Part of a small language model's weights.
Size: 8 layers, width 256, 4 heads of 128 (2 for keys and values), MLP 704 SwiGLU.
Architecture: RMSNorm before each block, rotary positions, no biases in attention or MLP, untied embeddings.
Training: a variant of Adam for these matrices, 250M tokens.
MLP neurons of a small language model. Each row is named by its layer, matrix (down: output weights) and neuron, and shows model dimensions 128-255. Each number is 500 + 50 x the weight over its row's rms, rounded and kept within 0 to 999. Numbers have three digits each. A neuron's up and down rows have the sign that makes its largest values positive.
A block is one neuron, or neurons of one layer that tend to fire together. After each block is what it responds to, as a language model described it from the Wikipedia text at the highest values.

L3.down229:470574491490419515656498434515538520488492495522550445519521480487426519491494480517468554488540463451536480529450499400521475508517495521496456493455515480488563419508508583463522433473499543526546429468473532436539559525559575593548563397405422497408494543448591457474543515464373449603459529537529559457549512557537518615478442405531462506553344471444524434427526518480543548471468
L3.down462:464425518530445580505442477484486520507420475439520425523594542495482479447534591520534522528531522402583538564486572510562478494501504451494491496495475511516482429518451471510516527471546529580476525488500449556447601443449510489509489528474523471465440469535523525482489542509499477506558548543537475414517614515457606537490524554635500521464544495510491542449581473421554552525589
L3.down463:463493464500450494513548462489566485463456476446547420581441506398473458564416482503482481504663592527610560561543484564468553621439435444558440582555522564526448409481505472589556559480492518582574554573532515630424508548443479521517404470591471495465527529548535605522517524404438562550503537430559472445521403495500491413407498494461433376529519513506529513553515449482543476502585
L3.down467:451491501515512488487471545480482457553521431427488563466529596441483456499509516581503614496485486513454622450527422492521552480516523525509568466474501511591485540576474561477526503427494491519431584562596505550589468572508432488427621492425532502510416568434456553452493486552480523513517455491504503499497606496501502453605525513418568504472611489578537482467557434495562564550449
L3.down497:493540478493483563563551546445512479539481485577479509510511524416505501585570444491518493439498502549522423535420504459495511574506491431581548565507503394501551484471499543547561439494511498438503539529569469427498490468501562547513560554415549498520415475496513606371524457548438580580574465526498518512490486559476502462546493488416548533483626526534491435538590542464479600471502
L3.down499:542562462512476553570536518582498560427443476482513492613513482512531515485541498487605547523576579457520449611523607462517579429454491418521468526460434537568504468455635563463512566532423504523550429536519477509542527511511634495554527489510503511469526418491406536520535477595448465593521444553547430479481442512496634468577415474521417542491471478571564567506522467490485431480550
L3.down659:467522432487586627602475429414489570531481505508483526477517497459456565473448458515580546476539482477499491523418561431543485530531514560459431457441585553429470558575414428445480567499440450541570566530511517463547491531538454463495542473419490522575527499454489494542530453440508501561485460457534543550523580503537479502560490512509547473509494353532547515439567488475607462541516
L3.down696:570478503475518477514553542512527498581491593417518435459534575524567524433536403535517532530500587548488468478553498456508444657508489511541527409563549541540581499523443515487482493424553472502567540551484443463490487491489503367425505566451542558509602481463564534487444484513487497512498492455501581455487473414483464577545536512543460518531377494568403422657476538566521497564418
The last digit of a four-digit year written in pieces, as in 2005, 1964, 2021, mostly in dated history and biography prose; occasionally word-final pieces like -ight, -ian.

L2.down147:519464558540486458468519535489479578538596503592526492522554493484441528552500449495488512549462551544440558333473527516345396452555522404529464477530507473541438443471399498491477446492521526469535572578491547473486499520605401532499519454444451508473577511467657489462468503498409560569507462482549455466561539493527477539499641501497472522496506401432399570619478523460527513446475
Conjunctions that begin a subordinate clause mid-sentence, strongest for conditional if, also after, when, while, because, though, than.

L2.down564:455547477484470489447577440417583434521477470476502511499427453524485506520533503556442561509476460497500512539551554550485567455468415468435468488483522422453458469473444493523443440596532442433448500552552503497433520469530473547505515410532545473433497442402495529510496525579461539398525572556549461516504455503559518488513424383515478443537539544519507482527543605589460467529535
Hyphens inside compounds and the possessive apostrophe after names, especially later hyphens in chains like sister-in-law, six-and-a-half, 2021-07-27.

L5.down23:459588583501519508502571419543471509493377624534459518485495479537466520466455549450516491480473497553600576426517466581450514450608498418449472562423509518563456472449431535522492588496515452577439501468436478497496521585431572489503505477426444499476575537579435514452530481519522429523416429473436550523425476494518558457445506537487451519612526505523419504455559486554561561503474
L5.down216:485502556496483533456559486540555555458516511484473442548425473554582512470570459566580438539474535484657495439445612491462616495587404487596518484587443533489523475438502508553459489470424482458487516526548463490535479445521520524505555533419488464556466434552513468481493565432476584407529472558470527518542500468497553606542519570580543464535418446533379582520543585585528416500546
L5.down237:516486504501540525615479455480581464555549490482510440483563456535464474579522520327502523562564484553484486459476563540393555464567497450584460471543449513431606490514536509553541457564464527465424443421542584571587507553473521551491477439572544494462482445425573473514444481491560599507500472463438474495504521582490528547529523489371496416421546566516492560587467450467485441446454
L5.down279:490502466551441456498492440533515502442417504619513475554448574461511469591464516502481567364618434517471492444571510454537464395462477537543502562506532480450512545400563500611511485532545473454516479369512525435467511481535498486501499530514590463488540438508518506553487474512430453564492554450558466366522550536520403512449570417464517463466503449470470487427545493625527557538543
L5.down341:476498512495519480495489445495489391492493520485528439505513477475550531510453503512489476562581526527522505434502456431465427487562516507484477482472500520550497529467547510418507458496564499494596512515568476437451552446525528481489509512484519444453477483517519495553539430462476539533477505504539411486462454502468481508471495506426516508373519464545480522480523465427528597494501
L5.down618:550518518534485422515491492613490418473505548460534464531492552502517507526486524513521445493436515476456501482516540498501522510534534485535438448493402587581472461511493558443472520437577471522493459518439549408484439545513526554453470565493430444482517326558485453473558462561546570542496489480451519488522429510545402476586424510460525492519634563511566509517443492467600588527491
L5.down672:519587537490576484509502549507529500539473514500535478463519448497504489505471568503554539552465519535472571495590539541432512489447546485506539546398494550483514479460500563484509462460420509464530461501465482441532476469477525407429592539461439583465528478427518506516468457543480486583491440482490417573477466408469477521498489545431593531510492467463506513521503479522567450546472
L5.down677:471486487484486547517446599569488633488536536542545469481568483398508515509495469481551473466480465446513544463506465505510513502530509573535562453510415580523487548569504478442471543572614505473422451461380425469533489534474481560471502606455504540474553423518532433521539498443491477480484521455502517410590463518525468425454427444497500463501571573447524490502582531471487556492498
Words that open a new subordinate clause or phrase mid-sentence, such as relative that/which/who, after, during, because, in biographical and historical prose.

L2.down449:490531523494456470451495538584539537554552490491523504516500547558511481504528447569500484493450474470550521406524590536429591483591447527451451520510603456475505527518420513464493423480532490460552561491454471408510419524477513501449538590479445489495493481543525549506547515516467517461480525514543428501489487442494516507493541568585518521487506523433416586525539444507423537588451
Prepositions opening a phrase, often sentence-initial in biographies and histories, mainly During, In, on, also through, including, across.

L3.down2:506423565476526537502499525501540589538559483612486529491480491511432562466498469543466521627449573566512568405476501441481430465470512473506446506437577461456536446542450433476389497442416483450536536522513566523501525595666483560542500627448470498578532526541552420530479507522431515508546561526508560445486645561441525566564506518518605484454471520393453623472470535479517465559502
L3.down78:519414519392514479510504479525472526500450542543516502471516470556450500520543471478546476409533461511425478433480534514524465414481532572485469452534539504478473508440486527517484455458547563482482490527493503477417407412530424542372446520487526467448468429437575589489436562535433543468546522432531478445435570494471540504568568508453537631578519431518543477403458472487532547486585
L3.down117:506513565427488489561444543491394489462509508582438615483497541582526517444540430392523448459406505595487491319474570537525422438531496439457501509476545440510498512492498557523435439530516455393508498557463526493497474457495555467517471508469515520473492559512531496497504514542446401548495459445583477524435559531491493493514406498548499546502511530511477555497480534499641424564496
L3.down248:493386489454538496483492520498472583457530471522601565441498507507582487455506437502500607489551472483514570363546453446565419468561475505445522507579475544588467546553501496541439516524470512509576492502457445541454471544577433508461493463536556440569474525413506578559397491505521535550510539476442448462496483479378504529514468536501502527498476420537395587444475506466496477535521
L3.down335:522592548521490539545501522465565428542495413553457495541493545532472481510503567470520493541506526603509547507462486394485505528473564479476444508500546528487516445468437402395508425447579530480538538500394517513485533533547522537468463545497512609493512465428611384450562521465454506588505459523490580512479459520502515469532489511494438508454527501512474527494460499493531423427418
L3.down354:552529560471471535489420423549498507469591519504468501496593504496442517460555444463468480554431584603434505369475508480506455479503550394495418428537572509503456541436444503432448443490473512536511547578520588498449431547593450547403501517461477468547590530483526479600481525554446470559515401533505521513501496482449484515540475453526474586436456391542423523525463553472457522388527
L3.down457:425519557443514557495519554493585547486533464515444496522460491537495504443536535522495455594496499557483454507409461460485551453451451544521522512480510413412463484530362473438518479504413460521474511504380519569447430535541439502479467564548507524558504419504529418540513531429500517495476495560511452438486464517422478483498616438482491526479481488570439460639580515483497527454390
L3.down626:506409463440563540518532568547425499466610525538548499520472498586472525498466450504435516614443526521442504440530484482536495428583531512535535461481527429537454557499483471599566479509487404418522556570533494520494491472429520485502503446558504552503438466431561517383407494454529570621560498474590536610439529492550476496466578484450487589397491575511502565499565484545480498551509
Second word-piece of a capitalized word split after its first letter, mostly at sentence or paragraph starts, e.g. W-hen, S-ome, Al-though.

L5.down53:509605537458468474490454555473448503542456474348486483438500577548486468454453572472484446578553431421483462582436507538507400461524537541541478525540471474569527532518460510549506430570464550610471542503471492479475425517409481499452499468553517554583505547421412456503509534536401502511518465470391536509509612554522413452466501555482389561472456531501555456619529461521498582458429
L5.down72:513529472420484490562502528520497463493553430438520492478514499565577486509549557429416449468377538465513509483493506445445507533535560554466530479585485455466499456555471519580577504471479522529523492506503447477475478506537523485399506516498587482452496560523529559479482508461594467522438524505491500521546480476540455415594430483538413423489568434444430519521650610441510490400536
L5.down118:522504523475519408475480463572511600482478540518489513505541490607522473522405544553509537524542542520494503417495490516558527572503501557466567556483549505430450468513508542511516499540541450439388504438468553436604505523524503516461382540489498544418461440585544467473407549408547445492447488463524476438485532505496472446610569557550481495569578501442565448476531527503528545492473
L5.down135:524430485511517471549527492492552466501515517472597535532495509512444564561498596458450521470459547510496530465508534506448489562470509464587447533517560522475529432544477503504489461449518553411444540417514531492545487457547450507393470480478557511455447607595474517513537539515486454369534498503476432514504416519624414477481441508537461530480547539485410465437514397425538474594500
L5.down233:450456506512509507488502435467531442541519518492600520514538457532465437481523584428546563424483417550591506504478448483489456507442498543472486532453495529451460468571545518554473444478441491507606593468539478574467523558504426521492396500557522400456377534534506422485469471539436487504464496530499482486334473533527445508439478516485449493590614492504499450428445478472569440533504
L5.down449:518482527507362549533485488468449493567473579545516550499538538573479454440519616472474504490501588561584485521528511568466502591510507492444425514573458448450502500563459510547495519558556515451518473495588640510494583546487507422542485496513458471511497536526644530459469523488484449467436497480547498568479396477520445557591443433439417592493508602391510509407525578513551446447540
L5.down451:455484487439541468512452556582522512416534570517454457447595490482485467428534534481422513524570561549473567570482479605417489496529490571527436501540469516523518519522524463465421607587538523453522451566446483488503476554455527582513497493656464450535442520570496503510435552466394539447510505467517557528489545528472478522514472453503489439515472556482475510513469462581509397527502
L5.down545:461452450531595570481454542526553510464552373582520540526409591537580389497464482491553493492523555518460578517551535437535569463498536467555435651489529513448499463512478528510473519508487468505572458530535445475535460405515520458523406514470535425543506453472501579567493557525574530426459499455578449550531547510464560489442474555453417486494475531534513532453486605448555507517571
Word-piece tokens in the middle of proper names, mostly an initial capital starting a surname or team word, like Lisa R(apado), Thom(p)son, Tampa Bay R(owdies).

L5.down90:376543586534531461522461470526562496494466497449580514496547590532437510524463515406555471503478486457641521447467472511478467402522570568464536574437441516573593463518485489570454470551488521450552567534492454424442514469488468448411560533438510534444499451454524471434470515475487434562501502545563505466454486504475421424464437552457561449536464503577471476435558541523498519517481
L5.down127:551490483529459495565448450492513534388538392484563521499482448559518523578456516538391515559509458453549441513532497470452510520451536468576453486480480569567427517494543592499447544484502485495541529440473483492456529524546439579569345591574493517485498540551457420524491495520505470506537547529479554545448501474559475521517478421457494467489554543546580545506503475532566566518475
L5.down251:421511634532533518563435465467486506451573458431471464485447530456515444502521578527529416499491451519471510472513558531483505526461565526503531586505431501499467465411522435512476509469500528574516427475486613517498520574511483471561416454576548475570510538485496584477497555493541556591518436531505473496452489534466603463530541424528581574568488524559514465526428444584574491530483
L5.down362:441476494479518517501451417338563496500407472541516425508506476468535531512495516568513566518490525460525546442485471477515482487519588472471533597626505449504499546593429477495473486539468477539542441476404491440537496502439428533441500457611452444523560482489557538463436504559490465396484465405425443595521530419444496487501436449560470460492594476543528554437454501567440416502477
L5.down457:544455487572432509496481490499582428497547434444475430460527508536493507477617500470447485571558480506534532536474497455538439508449525476506560539469490545592451508465457527481468500437549583472624483523533498568510384397494500440545468460554467503525446444450494519511419508552566465439533460542509454526503630434409490604471478465493465593407470472510492449472553507528528537499499
L5.down568:460470457549486535554393516489602483506537530592455563485516484525458490514466545490452527509400500525477500484585432496488539531516511421516530490570492499525562454458399525490426524513549544434437558492522537542485497554549573492532428569500548569437493480583548593420535511507476513444481462467455481442527522437438491481440561559533501444533510421495431543414505460488467473547456
L5.down627:467555528448566423498527549500444520434518438561523535548524505512506421535416422489522504579518524435509558474507526440535485445476527538553488519627500500591401525499547499443547490479504478473491543500453493638520482495431439475465481545697466483565497480578524518483557495517458483488525559531385412545495527525557471470422479464448474537451461616519614444517465493543482482543533
L5.down679:454533602445588319542486459552497465540541479520545503425497446484366499446458463477501412517488480490498454521460309422496447517572465538461526481489468428412545539471503602484393417583464510585450517503524530491513517513493502505397529522502483500521544482463449513465483483450435536491471554581392440501451465517535444477472491489392545511533523510498549499553534505462454554518517
In or on after participation or career verbs and nouns in biographies, introducing an event, date or place, as in competed in, signed on, released on; occasionally date punctuation.

L5.down59:444463516502571457510518370464614564521470467514536520499520510537501572521440546512498553570490560518505569488596553545490488580532517588533516475519488502521449465455449477535522436461493482569464633529592499476516549559493493467519468518546535542546558545515473505497556522491508542440475489544502503463521421490572536483442562574547491399510484480484552434487544500530473559587536
L5.down180:448536442458592475495468373583450450452455467499470491472553489529393440474522458469441521478621561568517560450505479515448482497407432556478566453509462594426492533512566516512484527511391425494452524476536427446442492525475426568432445495517489455450454518454508565485440435502537553414429509485504471448506528522553540434484473497508550455478503499508576534345526461524433460521537
L5.down313:489454469590504516470574502528424499664487510460547563540578571426527607530544349474387489514478546548521543530461580606463425549497500492429533517461490493561525587512534478421410488505420615561484570544532511468450530484458481427478462481547505483521504399449461469541438541557453451481457540505499440562638541506502477521501571533457570435486488481503503516462469488511498436514511
L5.down435:524458504480525474491538476505461462455557503568467413512601486523472614403531540485432448459629415476481567515557438491519546592531593470445512396547508534573514458546394586464520474432530518549461545506529484409533503571474582446508427488538450456506563466485496476447462500550512559489509591428527521414504539551462406485495337479517552577465519580510484523582407455553483597541447
L5.down452:473500645486487530443491431574428543543502507461528405493493402454426543464445439529466546481582487448466462502531506472522490476535438444534487550472516386494466532480458495456481440542430567445467567521491507492452470527449503479520567432626490523482522507549473480318442549516460578494516504496482521563508476493532543481437576494594535471364504493497517506554482576532369452515479
L5.down492:449509485432511441472474460527532449513567551421460494528524409427475585429448511592536560411506490404509499544567575453503525525568437501388496555468480551482521489514455446531568464460487471425475577476568464487523472448538511504492480477483429482490504545565499492464443468506464525458480432482572446518506489590525385470526535482638501515475590483493454548487554540493564446589534
L5.down557:561504447476453603538455511494471443502522484505503486454530458466588532516513463486533420552512557419518515499462445506422430416577561429398530571509519470497446469526548541598518534494466524457495477470501483568521549473503468654561400412626590507487565373497465464519518521457491493478388557498538580429587468542515484463553566506552536487534444527452540507566511483579582550526521
L5.down598:491487454515476583550440588537437430416500446509596464554428423505542463484555463551395507393450556535485415594444464531510461469509550549520533498470635414458450535507549526449498514535558469436429517522473550507464594516519572506515524487554465490480482529511494492560553515497440539488554514561512484592574436565414508483516476437461457502516598506482374418492517525560603491507561
Short second pieces of words split after a brief opening chunk or prefix, e.g. pro|l|iferate, an|th|ropology, hyphens in pro-Bulgarian and re-occupied.

L2.down492:461431541548469491492530489510497449388491524518519390489509565471430536408494488511487522436418504539454509576552526485457591359484511554486466513463544508476519513586533452473483507447453516450467521479552575521539514506530482528574555503509463455541477422571461544489446506531475599549484515579493525495461569536460474493515510529545504479521525455514455503476468420540487553494515
Standalone capital S or R (sometimes B) beginning a split proper name, code, or abbreviation, as in R+oger, S+anskrit, STR, 74 S.Ct.

L5.down63:435598565476443505490529552513593579491578457496603587521480441474391569483475587517516527418522389490486542484490410529536539538412496546510475518507462559432425419493526579537470491478438471545486408573419508503499570430528563538499440406509569395421590494557506574515479488508465522590562449516467498436445531444522504497526408396563551480442493570434483509524492535504493479493492
L5.down70:496435513397468546459505507436409424559596388485517473492484431506504479449469554415498641611530535547506509532550443433469549427383495507499411464527362454539423531585538462549544530530477536510488509507464456511459498507496516498494433532488444535404472552471516426548424528569576455443434484382539522480446542474552481500510582479518549567436447494418546466568581543554515500451489
L5.down256:526547480462454503532518496610498532453555463404523548457489557500502580556537545574514540544548497556519459514432477509500509569508531574456422520514479513572442524441499463569534465453492386481548507520520412465449503491470492482544448511526452549394512522505507514524489453498538474493526425511445587499511528489507612462565572501490578454522546519503514539469527419529512477456465
L5.down369:478528444506484506558493533570450537527544456457508491559510567423471465418458524569499434456565547582428420574502469568397418544563550469429408525547476521589576603520537626500484455573599460433549480552464544598484558484483462475609449547602532474496485491542521581493533426503489425611513532513548571522475512451519532435522469525495527513500476451518564569406412505474533532459409
L5.down413:521509510483527521470414547575487468527576509522467513499456513579477484432451513573461364488544536526505514504453533481407419526436414560484542383532459458443515477571580524477459534455464371462527517585598462446527507480505432599443488481502498437516558523424448501462515551468559451525479486442491524496412415536480506464473415440545596482471508441475483569455479466502537465519456
L5.down464:460549558429400500467519484589516514537475531463500525451444437414517484537543527458603409422456340516576530479498550471559443494570526505417539440445408544469520469524596553504524539482433492490475420454524386525540474527516517526513425536520424471386515489415454500526462452417459468544512434490418530479524523511570467413446472540472543456463529509546438461513518452460491522545460
L5.down472:456568515505587431495448430460512448598526479482425497408481547482617541391574481578496526484405519577464558591508488589518497631431508446489483471546548619417449504520471474484416556534478549532371504451550587458516507496558452512436513565531476475491534512500491464472538498542488398440504499523532431591546531480493463547440536489594463507460487442544480460451503528468544541431498
L5.down622:488494447547444489482551495539517451513482501468500492504519412414442519547468390435548522464509531462563592516451427447520493534438533475495472521486495467505498448651510498539547470555478548421511468483458522527548539457507461478500490534565493501486501505444482521510514527542520382601510494515488477626572525530571493531574488468431484506512417516557471495554548612511512471479453
Closing word pieces, table pipes and sentence-final periods in film, music and media articles, e.g. chron-ology, Recept-ion, screenwrit-er.

L3.down21:475479569481522504527490589466466474491506442567493533495515542459415439481534510560550488462424547530527453446545500432479648467516430512525410516580524535513571507551363524533480521545469557542551529546494461528460441568499445555518533580551502402562504419536537470468511478466498502481587482574494473509457494530507512502496460524571506498416481545445494468470541478457503576487447
L3.down172:515429483447584401511492487474473528505488664503420528475560494563511468444482475564452430487468508445576580436512441487413500616465502517529467478490466481509509413417501571521502484558456409488499485514517500462553571530527513466463476518518481522519421483500489439565496536409513498510474429626450426545491519488535490523409500551486513424484468463517409443470436463537541434560520
L3.down252:443534517479493521483513568549518529539478536446404513463526499409479461478528507514481483452515470480620499527481518492444546500481478551505488560578484490517434414497472470508537541555460493603439506522502476545464444478480542453471505592462432474565485440574553464504486500487497538471519467428484496538510547477493505464540625620559489433509463486443446483467532437454513460460467
L3.down386:493508457478425506548461518516554450496519477443460450537544479490524486432471566472545430510460509469530438578544512461457473530496569491488473473470481470529476528439534532430499584537544452499552492454493502347589478511516483462524492505423461584524433492487554508567483393512589468544494513478435533598507545517510483461561564536588524439490462493467486593531580471408431436490491
L3.down433:506543453492463437444559462672550542464505494501476460481443447531530534448515542495520516448531461448424495502551529491509484558490573428515536482579514482502503463482510465549510501455506516552526432581546406562540498554483488470480509499529450590457493455628403484487464484506588447390528477596473527594410506549501484541531497554502482559452527413477512520426450496461532526395437
L3.down501:524482553515531533502568521603483524504453561455523511488524455525473480508472482418525472501516479548530522530507511593454484587475488521504382524470498515501506439428427457429519524497434543509512647437497469538526452499525499483505465529454510444508537502488464460509448539471548483506522527520451410536454465539514437503516539558519542486471506417449462438518534519490494527503501
L3.down629:490600575550474532454421466475472439458558482519460405536523532545523493451509603539567489504584408590492459558372532533412496527417499388492576565499467472519487557491511506501479544553403492520598475527447503488459454510482383502552503506398456543411462463537616409482508573506496490462521429550518539492457505467520482479572398559485379402487518458512479535525461599483572487519456
L3.down679:501484513515487593561560451490457523487503561514530469452536509549571561425438514534542505505489478514451528581499522426484541594491568527502511532457482471514530471449526486507600543471491482437554508521509496486479546531475525441462515556470433519552510425563503416586475440459429450574492483601410530573478463472490504390530526552581497461500501536537489496425487380407505436551381
Table pipe separators after a name or title cell (76ers |, Süß |), sentence-opening On/From before dates, and the 9 in 1940s or 1992.

L3.down311:559494517484554425539476511514465476518432473512496478473502546517540388506510424531564494427504436460458511417386497448470429503536487444555495512485546483516570560543514547569542423581422519515627428428457454515516545406639487518456532541549548370542410540559559548437513465521460591467496539473497441516548557333495479498512471499472503514497542448431489551516541489520496458511498
L3.down332:489471462606541467488480508449529468458452475555526434579526556471542502530504549461569543525448560457539526509520472542460508554515536488499529417470451554473559475535463628466572466433521459474569453508516478540478599478553450517504524446443529458462452477581444554558500476518525507507555506595472432489522514534539530550544434446510564467472418445524558475512474479491377475462533
L3.down358:488406479426472451456517526509476597423508526555564568483596438478509540549497464502423487493325508515484476491494546476461577426541515593510447482498527601479573501487481532457419564458445482535531501435535536412368440540550567416472502506471504550470553486532501543568455583524492524545492515551517591470459465423545513464483477462573522505531551460504515448506556428569538530567529
L3.down367:494529496381493492555506543591441569519413498562520557506421536503480441474449537511480487528517460526469510494444534567550451465436474637575450436472512511517513531554556543524527428528457524493475543513567476469549481497553437447552495394468510408467509518513552533459555583470460458455525455449470434455387425489514389493464585398558523427530541435419471459444559557577454575567619
L3.down412:576400538467379555537525488484531530338446499527565391492480540523495501498503483502578514469411546446566469507545443450507520392571490451509503457468469518537490500526478466543479514402432447387489467437536441439478534454475547428409528523434454481473537512486501446502367594511502547529467455540482481508526490446448543448667535507545559461490521597499486549509484477548520502625542
L3.down553:499469528495510454480521483567471473453393557543401446472555460546493527429486465507502448480576494535485518574508501504479466509440507548426507447432430512509517528476470507477525431512505478507478515515481537524536474528543485436495478463458525447475430386520438499499514462482531541529463411457488495581505438440532451519499514447563546477541521418432468547443568492572505536432528
L3.down624:526398564523602485575485545410481448523511531530529458479495511506521435560537522561600572458546421483540578504491433514478443525417534520536477462519503426583480571426443452562504553565457544396586549500524486529495540522446484548522533517521473422584440494519525524467483566536546532523485505561451435501512566418513475444460569553468589566477434386485540546533475534564513481474600
L3.down664:491451448449447515558563480509560579486547481449410551513601445545431567524540509488532542499561411490477446452414457503482502468508575470492618498562484559482505441456476488514412511512539579448533458472593455541429471491558428486546454378415527483477633427510524548516486498578504514486447482441569542542504529375536546569518592438491546458542518553489451526608497443446536571495496
Fires on a word's first piece when a word is split into several tokens, mostly " s"/" p" (s|ize, p|otential, s|ought), and on "H" inside acronyms (CHN, DHS, WHO).